config.toml
n_layer = 14
init_std_qkv = 0.025
warmup_steps = 257
MLP neurons of a small language model. Each row is named by its layer, matrix (up: input weights) and neuron, and shows model dimensions 0-127. Each number is 128 + 32 x the weight over its row's rms, rounded and kept within 0 to 255. Numbers have three digits each.
Before each neuron's rows, "fires on" lists the tokens most often at its 100 highest values on Wikipedia text that the model never trained on.

fires on: "w"
L2.up326:123063100089080111146113104125148086112101082136075136180124139097154169160127110108177131139150116136131092150076143071127119156139145168145095148149173208153132179108112142113112147193126129118119047112225159162145124139151174153168120250099129106151113142171112114163102150177136116099111110122132105167166147152106085077112140091088091129121123116107110130073182082096133103158095

fires on: "a", "ing", " cl"
L7.up487:091103146183061131164054137113162079191109110145125155144151135082156135098090153184134126172173157118114156095083129186128096112181169148085170144096151157093107163173088127145149139196169118112126200108189134120123223112114119129161153064120119099127133124109136182139084078120117117095143091176095164121147112116182097165122130169130104071147139115157120157148158108176136195125113

fires on: "igh", "gh", "g", "ing"
L9.up554:108162129171154115128101067124091113093085125128157115146203095090097149102126149138127121094146177122166138113139109139118117137153182132084087125080109154136027094134139195109128128110096113091145225094090134099115130133093158180143111137089128098161144158088183192149136132109109156092127106133159094182126108137112082199126103095128118064068130081126125110066194165157163194144133

fires on: "le", "ul", "S", "art", "E"
L9.up443:125139137125143216103047103110125087160126106160121130171148164089109107139119122137093151136203096117093095082118105156100125144098065116114122149081139106065152086108135170125118123108160124111139059112089080079161159101138124132127118175120167175154138078093105065083125094154163120118106117132134138075120130109118129126140164164141142162133151136077158132202071089151138111075106

fires on: "M", " v", " Gen", " has"
L2.up482:090138126115125112141131166077113108121146178147200167180100183127101143116114114151092085073074147118095070138172094102145113105197121103169148156106135107088099141140133181087116108149134133090118118153133069091156163116090126156136103096126128165132172070123060158149123130115097133153177119108064167145115121147177108081125101136113183140092125078130086126173133113172162109107112

fires on: " Y", "19", "all", "Y"
L7.up597:162076121104214098168121136138083198149082140135187172119105156094104102122161179142108126136117112128133165145139107090130093131161154138195149098151056155117079102031134134071142126065160120105116164038097152125106129136169140104110137118154145145118130165086164178121156175079145143143159153109121109100126101115127124086165193111122127119113114143078149134135075047142132154178130

fires on: "ir", "ol", "b", "her", " United", "ublic"
L9.up484:150133148134161169120139112143073097127167128117138187089078081162127095138102130153105106183104111142087098143145108147126116111130133146072061132121178106159159158132152164160116101163192121109163192128097104102090144143149137151109153176138118110197146143116132109125114121123160134203058089128100196124077121093169069106157100192159144211108083123147158190186128151147086154123163

fires on: "es", "ing"
L7.up72:074102103110098100097059137159128089156085173090126151099138123142128147145125147114124134183166134129180139088110124084134079130217126113101158134147129128123116121142077111140157202133086130087124083133185136165157120145110094093172155102111143139169119175182118100157110103157167141149120071149088220126136192096177123157092207157122090004123120085149122122141128104160112187086110

fires on: "y", "ar", "d", " includ", "g", "ill"
L9.up358:110108125133096060152123105120130110111159109122146173115133152119112139172060116111105100058122193160173150126115126153091154117151158114189078112184108140135161111109098131112124163129105128118127189173101091172105138133127081178121195175115143145115158153138182187138144170065139137108141116113132079102102080100158147153075095095154155053157121164113047105159098173168156092166131

fires on: "y", "ar", "ing", "a", "j", " t"
L9.up129:115069098140168073086100170083178136067094124133119146124167153112136088094134098112151116114124125129125161183131121091172118169119163097133120149180054113131059121153097115098113152116091109132143173176150153208151108128082112123170110162088123152064131150134166187151148170087088133092171180096207051133100065170130097098125102113135142109192120137130143108113117140151178120147066

fires on: "art", "c", " Sc", "m", "le", "att"
L9.up233:126142116111144170139082097141179163101086164189138109129144103093150030090172088122115145124182083100099152138099110144123106162111178082152066156113137111098151101138124180142111137091184103172147121114119103103105157153179111168077111169161143101113115128144105123114148172148124121149118149123144093110130121124110080088189138174159136187125148166071127142133099106124063171106158

fires on: "ic", "f", "ro", "if", "ac"
L10.up62:104130145062079184161158144182073204235141106125081154139138201154081081160083124097095141130082121128134119165126137130129119110141133087121121181096113104084102124143070103152116144142151170125166094088108139164136099115081126132159152134157117175147115138114126129041145155181127118131055078140125130138108160090103118143138144157099095126159121135171127124115160126143092151094129

fires on: " al", " en", " I", "'", ":", "==="
L5.up517:121115152141123170205192106177216115118079204101116153112146153124173075078078097116131153102102132127162091185138145126126129089151135115185127084178126085141098137127103163124154172086141116102119167165184165145145201131101109086096141100151127063164099114124117137165106173157106145119130153086094123143089124089132177129113115090167100123197085170085135141153132146140123126065100

fires on: "om", "ig", "g", "ball", " ar", "le"
L7.up219:054084204119077125095136099097179114100159098151151137120176045151156099104132119142145131137142101089162115114126113148165157124147156123038150151133109124140160094157132109170074159083123125093169126140168144151153112134090105093074115113035104148091129164142153164128120120193120145174199130122102176129129190102176154125114169082106155139142146127186189155156175163095088117101093

fires on: "y", "g", "ond", "(", "ing"
L9.up414:118115137107134061138121158109097134110108082122156114134115155115145097076104101127119137057121142148151140098191122179130153167129099128161079155160075174151085077155084184086098134151106101067163191171137123118103120130124095241141137134067154111065147097184199140116136146104091136137121141128116057114121103173103145137101108156154126060170129112092100135129135123212156148155171

fires on: " im", "le", "ne", "et", "te", "igh"
L7.up74:153132136079103114078120122122123083110165117134075143129171114161135136124124132121088124073150095119205088079128139156088112130140104074119073199111108069140045180138137133154138137163141153181126071143110107130112127130134088077104086114111109101159095115187122150127119091177112149113099094175079113126102155068197116104151174117132129132168106118152058125094142226142092093057133

fires on: ",", " J"
L10.up625:063135075159154187114089133138096140131105130104173117130181112142138132111111095099140134151161125132132126122189075127168090158109084100077028172155127152154129179104154163121113164088149137146158169124082110143187179118184104184115150131127089097124135115141120164114118178149228116147085112192121134141133133132182114078090128116114116079121156163105114072156139166160039095124095

fires on: " Y", "ec", "Y", "s", "th"
L7.up454:128107131151227063162157110113108148139157085161152106172117127073121189143126105096130129148144122161138144137190129097119150134107142171149141148129074235145023102118126129125155146155156125121186139157144103089141156117183117104100073134091141162114147139113132090060133135095146130112130151161157101088124108058099081080109194158154094139131109171134110179135100101196105095142155

fires on: "ew", "00", "istrict", "19", "w", " 18"
L2.up236:131070030202108170164117129158186148162074139148135187122113118080220193100129129154159124153103070115121099126111152136092063142149155118130139154113130122118155147092118137158137127172105135131130158135195200111128114148125112145105121158110133142106111158128125140164132110194108130127096123152159099172131143138108057140146136145121125106158129153112107122099187100044097156205083

fires on: "el", "l", "ug", "le", "at", "ig"
L7.up531:080082254163142106111131113126139055137074099147131124123111159156113091147116149218153133076119109129060105118116167123107179126157111099075157121121146133096111148239114092130132107160167132111169145135110192143143113110178114148080138112094094172157067094102147101160104117118151126108191121109111159104063108092137142124110135080100108157142100156181163113127195170079104155103106

fires on: "ol", " (1", "her", "b", "ro", "mer"
L9.up197:133045165101129148094104118142088090130112111110154109118112133142133063112154181155067108158130111105086133115130158179148134112136167125183071116142104134079084164150105166145128095120171122124095143155115138102131148125161144204067108169097152112087094157180110104086131126060129135143047129146090205093149108109165128047096116155182140179099134110079141181142145080158114140178151

fires on: "le", "ic", "B", "ai", "st"
L11.up97:054126154098165063127171096114082121091140136163159154125139154081135168120121107113139141128148168162188066129158164186182135180101115179026178124100176142093060120073167106164150113123189136142095203158167125135166134133097141146160153119130163129093103106122116102129088153171087121156081040094094099165148063109111122204136142118141133140128103121113154138127123109186127158085136

fires on: " with", "qu", "es", " me", "ven", "resent"
L7.up635:083128111096144111075113100118127052123149082107107117163194101215139115127136100121078116123138146102174112110159091192150140200174142111133084129107142108131133089104140120224152155145110129123170078138153086136123182140087087112150141079113158148123125180204120078128062144189142123125130128139144156099123182101162161143129139113146103054160137084162118134129137187143109119063073

fires on: " over", "-", "ic", "g", "al", "ac"
L10.up615:131065181104124080139180173182072134144165151150055093191174205145122062180119145087126113137098115117110078164109099116107149098201151133112158113130125106097096128162124105123135124145156147112149137087160143104092121101117181103126167091118114130145135132136082118041061161112115108145054142147165105127103144123073146122206147142141113128153110123121113148129146095174106144116124

fires on: "s", "or", "ol", "r", " Pro"
L5.up457:143139159106188064131144133112178156220142138120147115176094145145131139092182117154133131117143121140150132161151152125085176154099157105126116118115116066120134175113090071118137136142095140088078166098165137132118060168158152133183101063172090109132098180168110169140107093107108127203165124145128149115087082140163086067098122098129130108162087106169124133147098126129062177051128

fires on: "w", "Q", "ted"
L2.up283:145076129131105092153117117139136109159148088118139171148076093128170098064155120099122120109139088128109160128126100064088119148151124105140110152161172162123115198158082125051137148179115124125125141150226130148097149110133115108153100247176146153131130144171119108077170051192082134058124125124103147125091173126101147145185113104157114127123125049144150092128141101130143106166111

fires on: "D", " J", "d", "J", "rom"
L10.up258:067113088152189231143072150154138123094078139129130128107078135089081141154111139124103148085113162124159089117130164116160069136140098123128052180120063130129100142145140096092158134127107120149132171114087102120168214133186095186137120118149107112161129154165149137156097152110166115131102102164099124157112154101121171101081122150067163092134123157113106084166113189068076153116143

fires on: " An", " an", " Pro", " ar", "r"
L5.up361:107158093128176096136138137095149182197129131124109068117109139130135115153197153190150123214122132133136142123151128074138112112181122102088103136115131059157166189130107091124114162164116131107101175124184111092166133148149128152159139043156124172172104081127122179090111101182126149155136177087149101177130115155111126117107106122156105139129130149132097137116125143088080150097140

fires on: " in", "an", " ac", " J", "en"
L10.up572:072168097137156127067066107116127186137202111129129125139162142076102122139161100148178143132133152119193107071143117155161168162137076128172099216145104135146156141058141172159118139138086127225126078115026120106156133137146080172117153149124107130168122120163181153110109213184117135123100138160104143092142094085137101103104123127181140153127104158121068111147145114101149161163125

fires on: " ar", "ball", "\"", "x", "o.", "og"
L7.up117:133098162129138164106097113154113092125118110144089156070128087214141120080094102135104127119081157096210126069140101146121109173094119146104114114117164077143186058116128140137108132051149135157150093140138105086132095132053127133128138051119128167169123098175063141166058164139093137140155139124131098127159162146142222124155120117124132146135174124188150140066142174073101095092111

fires on: " im", "ing", "ep", "et", "es", ","
L7.up218:115146166109085096062111065088110102078121082119135138135158087123127091132108122129126126097182088139125082139137099159134130106144099098180125125124121160124032168175186188138176133139130143201122131141210091099168140124142138045094110073098138103133112141133164114130094125164134118128104110188165127086131138122237115072120178067118154084135131156169170139166140175115090124114112

fires on: "A"
L2.up8:132106121089119191123139190114146116155134081159075111089077114174050162089175140103154123096159082117146119181158161093154109107111105112042153109148084142157118122122105150102146111127111136082142114130079201177169087120184099114110103153101131139116153062105131159091055177181138136112073095144107160065084107125109109117117106090090140083099126170133135108105119119156114168122141

fires on: "ic", "c", "le", "h", " Z", "k"
L11.up139:128068112096099123145167114112105129120108125103190164177122138084134160120133153165122131157121169139162116107144169118197174148158136114086135141100132087163117097121156080137144144184119128132135143088161134111131146114140133170099142119131105057048110074129196138108072151198133134165062024173084156126122060171130158132074161188130127123045125112090082134131081066140156156106142

fires on: "gr", "et", "du", "l", " J", "d"
L10.up554:144132137158136173109106084103116140160183110123167121155141138160091186124094144107186121105111134123112203118158090115146140121094048130135122183157124080125061176146147104059185147142094134129148160094078130096125065130164157131128154151125122115106121103116146138144109192106114121131109093194120104142085100131164137091152135173100164115159129154102119114173101159151091172114093

fires on: "ro", " 202", " 201", "b", "ampion"
L6.up195:191194122144091149178086160100098154171132154152136111167170129167113099150101097123077138125125109119177144107165109127184148175105142148126138098137093148070107182101195136236121121134106146118118165094151118089102075114091103165110142118137136120105131056081076168054153126136163157129082129148194140141138133078164116088111115144142152146105120117120111123091159184184109109120150

fires on: "ing", " r", " 202", "ampion", " ro", "."
L6.up161:153113137093110077106080170108105145158149075192111145085073115110063106122150182152092105134115165131123114130154134108161147157119123159104134056162130101088120136084096105215154185192155127107124195134180107094156100115104101147138137141159122173096135073096069064048138151160205151154097176147136167115075120077164130118101121138155121123149114110173129141115155103135105104083115

fires on: " al", "oc"
L5.up223:129120037139127107138168142150175125130100148134140119117120097111118045083113110151060138110128133133125045090128177071124150101146178104212106084176152074169140104133107145101146160112141126117147139196114114099137189130111113133089113120098161089177126118129173167139091135189134124118121163118090140105155112167116194108188138149175128156160111189121114139167172152075120112069086

fires on: "es", "ar", "al", "el", "te", "and"
L7.up624:065124091113121065157068118108109133100156122079149158087092108060169111160159186149141171157122153141141134101133094112134115124195157096161135144114152217141139073132127170106159167094130117088138113183179125127132105143140121141120166126111135144113107071123159048135089107144190113151153112118098163084140105064129149114097127141122142107110132136187122127121121142145101161114064